{"num_key_value_heads": 6, "norm": "rmsnorm", "attn_scale": 0.177, "bias": "none", "tie_word_embeddings": false, "init_std_o": 0.0, "optimizer": "adam_atan2", "learning_rate": 0.00166, "lr_mult_qkv": 0.7, "lr_head": 0.00766, "dataset": "wikipedia_en"}
MLP neurons of a small language model. Each row is named by its layer, matrix (gate and up: input weights) and neuron, and shows model dimensions 32-127. Each number is 500 + 40 x the weight over its row's rms, rounded and kept within 0 to 999. Numbers have three digits each. A neuron's up and down rows have the sign that makes its largest values positive.
After each neuron's rows, "fires on" lists the tokens most often at its 100 highest values on Wikipedia text that the model never trained on. A number after a token or word is its count.

L6.gate360:559513430454520530548484413498448454445509429494577445523477497421548466408429497566491509516502528596539501458545430456453528506525508458499541509441541544512465483529518430503499486440533532488452436490496460475525498471485541528413543511518539499467571481465521479532489496505467475509
L6.up360:504556470396496421555542457510536469471481515555572442523491464475533465515450471509431487494479512517480487378518512444501516430478516497466486488493555557540449490523524454482410501510502582531482480513453464472475415451495455489509561474540487453495482527520520502492524446564449493544
fires on: "i" 22, "es" 15, "ia" 11, "as" 10, "im" 7

L9.gate251:456480459510519519439373509514523520441488454522483458529514489424526462476547442470506476499474469472576495475484505493495480430547442501515568528543593550512527542525490492562513517573498584462493504504525534474521530478499521522612511480539474482516422508485513561407511498468533497476
L9.up251:467537439469501498530480506523471492496554536467427498510522515441468499449421578487524492553475466495481454508548497519475467489430499506501462545447483521484491514545501486471553470495610488569584506553487390478450489531506427486503491455535480468504539480502452466525550527522488415504
fires on: "ed" 63, "ated" 10, "ible" 6, "ether" 4

L8.gate238:516499540500492607473536497479553492562479472550499454544450497465480579514508460472494485567529543463536472485479500550522463582443541504530526434542525418497465509483491537532519524527570563470511479521450473433490540476504551543439530521436510475460496490508573415564465506489446555494
L8.up238:582544542495486514532556561434529558522508526549511446566460517551555512498476403520503493446558571547521530463544454488538479481511514525509531464552431538515448517471490542456451498539460521519516529529538510485489418496470475476494463493532469517535533587422542523513519436502476446585
fires on: "ad" 24, "ac" 15, " as" 11, "and" 7, "g" 7, "el" 6

L8.gate92:521537431506426459570484512467581480453510436488453525515496442496512502472466489522521573532524522512535482541506554505507431461509437534464575470472523514491490500516488466527500511533529403485485421497512520529466527482527460523524556462526496394486496476491541486498503504573475512508
L8.up92:528524447462442447426577516469468510515535530474547463504445459495501575468448479512519478480527548497543557465466480561508484507455496513514461548501537491486501411454527523467446482483445521485543457508531598475541494521487537537521418549477545447489529532455516524464478478524527497426
fires on: " |" 47, " b" 6, "i" 5, "ire" 4, "," 4

L9.gate244:495467489508444513473554469510538532496501447507463428541506507501587510495502448515506577475442443528549522474455515480427503496552528533500559466541508517489552456505459489476535510509604504516485452410522523541460518491474528527479486529527517479448472593458553433502463510489470502531
L9.up244:463482524546540450512593480479477483495506516423463478566509484518501575488506469475489484484514499513522501498530498424533512525483458434503539496491505465444466513463561552542473538513439545353482436518473540435503454472540525436521557505508628597489535467476446512467462477547509545450
fires on: " (" 41, " |" 41, ";" 6, "," 4

L7.gate137:427499525470503521502507548569511500550552480511444454503466495470574445501453548528573581582549497428531558465529505517573497493475500488510518530483498510477562495573474449550632546523515459480493505469536487528504503554588436465487493449546502555498497521543531447419483456452536513588
L7.up137:427480556490461527556548526516438482451503507533483469550504521456504548495456436578496510572510478524529573498532470537596553459515459502544520509455486607548469503549521470531465546485469563486480446488441499461537435467534481486436463531574508531489526499555520437459479517465518446500
fires on: "v" 15, "u" 9, " Ad" 8, "s" 8, "ud" 8, "ar" 8

L7.gate144:528544428557561534437514487466469514459513540465514495494514496491433511445379525522522577527515504513510546539499493535527528527514487560526529533424488492466565431483547531499431502516512538557551479525396578455522555446554457503502451479477467466480547492481497487457428455526475482486
L7.up144:446486469519573431477528465478499534560565438527496512448489523459509459465461513518567512514508514549531526504469474454571519507519475482490473482493518445478509474453540497463412447438552457512539440554458450505457508460477541505485455506441496522553595485531451479567555492552464513516
fires on: "are" 25, "e" 18, " ne" 9, " Gen" 5, "ec" 4, "and" 4

L6.gate294:504521488539530508569477570514508434549574500409425481434488579594376452523519537441554505510475516454518477467490528486468487441484552520463550507464478429485522474534449523481515483460510482521522585535523514527450468442555530485546465484521524517527467512471486451472465511452501469509
L6.up294:557492517507492510556525443470499471490386556435498499478470439475493538527465504488530474468476476570524559490481474532589470515546524531460501479463540429521571582455520453481455502442520623496570535547414487505502503470474515510521488499389503519490432522502472564469457506452489601452
fires on: ")," 21, "\"," 17, "N" 14, "C" 13, "P" 8, "I" 6

L9.gate317:529535562483448535501474448492506487475559515482542479534497543496417513478487535435492472516508521468520498560503519444499416476466489509452492518478528510557440547513448512452476497506495487485455445474538398503566552551541470468536528509451457512487480576523461459406449536505481588532
L9.up317:529541506568547497495508490539494489470525505492434475613541461570502482518523504493543500444481465529503466474436531601584465569530507542557510513521514522499524528508444512522536473421598506545470526492530529541472580476546513428502427500534500469516446566494530523454515577479485496454
fires on: "ar" 24, "im" 13, "le" 13, "cl" 12, "itt" 7, " cl" 7

L2.gate219:484562486481467529518498473465445542508525467488408509477533540475512463479487493453529536521540560519535599489539494479520494471506497530485487473506472499409415425562477474502559540539472549473488515433457554485522561531424455497584457574491469488523369520477549502454488517480489520573
L2.up219:612533483578492445550468447496427543551484545459479521499558477489471598451479483459491522539547518499522550481522478455503525471500497541504462546413516518497420498483504492496559514516441498540504530516489424532452575589473447496549514476502510544508476472514520493449491515507520564483
fires on: " en" 32, " dis" 27, " em" 20, " dem" 9, " disc" 8, " acc" 4

L7.gate290:493453397502546562506509502457503532509446456566478462587484529474553540515563433458536504587507498463523480539487415472476499515516486434487506482565504507450555462506542533439571464568465475510517485482483505476483431492466554493428472450477550483431553516481503450472485475533517531533
L7.up290:480424436436493521536472546488526491497512538576447489578531513463554503505514401488485516566483526505522483512503445453508468523436446428497442472593527532439482433421502520487494539568477490455527445478459501522446394474498495446467454462519485502509559477516547508511445490492527582485
fires on: "ill" 13, "old" 13, "rom" 7, "ad" 7, "el" 7, "all" 7

L8.gate229:458490580480491548475504480540435465499456549480498538509487550510517475512545456521491435559518561437562533444547527513580483545502450496468561488500441467454546457555508502496567516459530450575550555516481507458487509554561466491552508466482500513519513485534531450467585479420443431575
L8.up229:514492551501527452538528516510480425412398488556497542487513471496486487522534522487459433486541521499485497515531482463435496535459475445494450503522464535563526494512457435422581526501482445468538558490501545485507532563480542563423619533525462473516522580489482417541517549549477483530
fires on: "av" 19, "t" 15, "ust" 9, " At" 8, "is" 8, "du" 5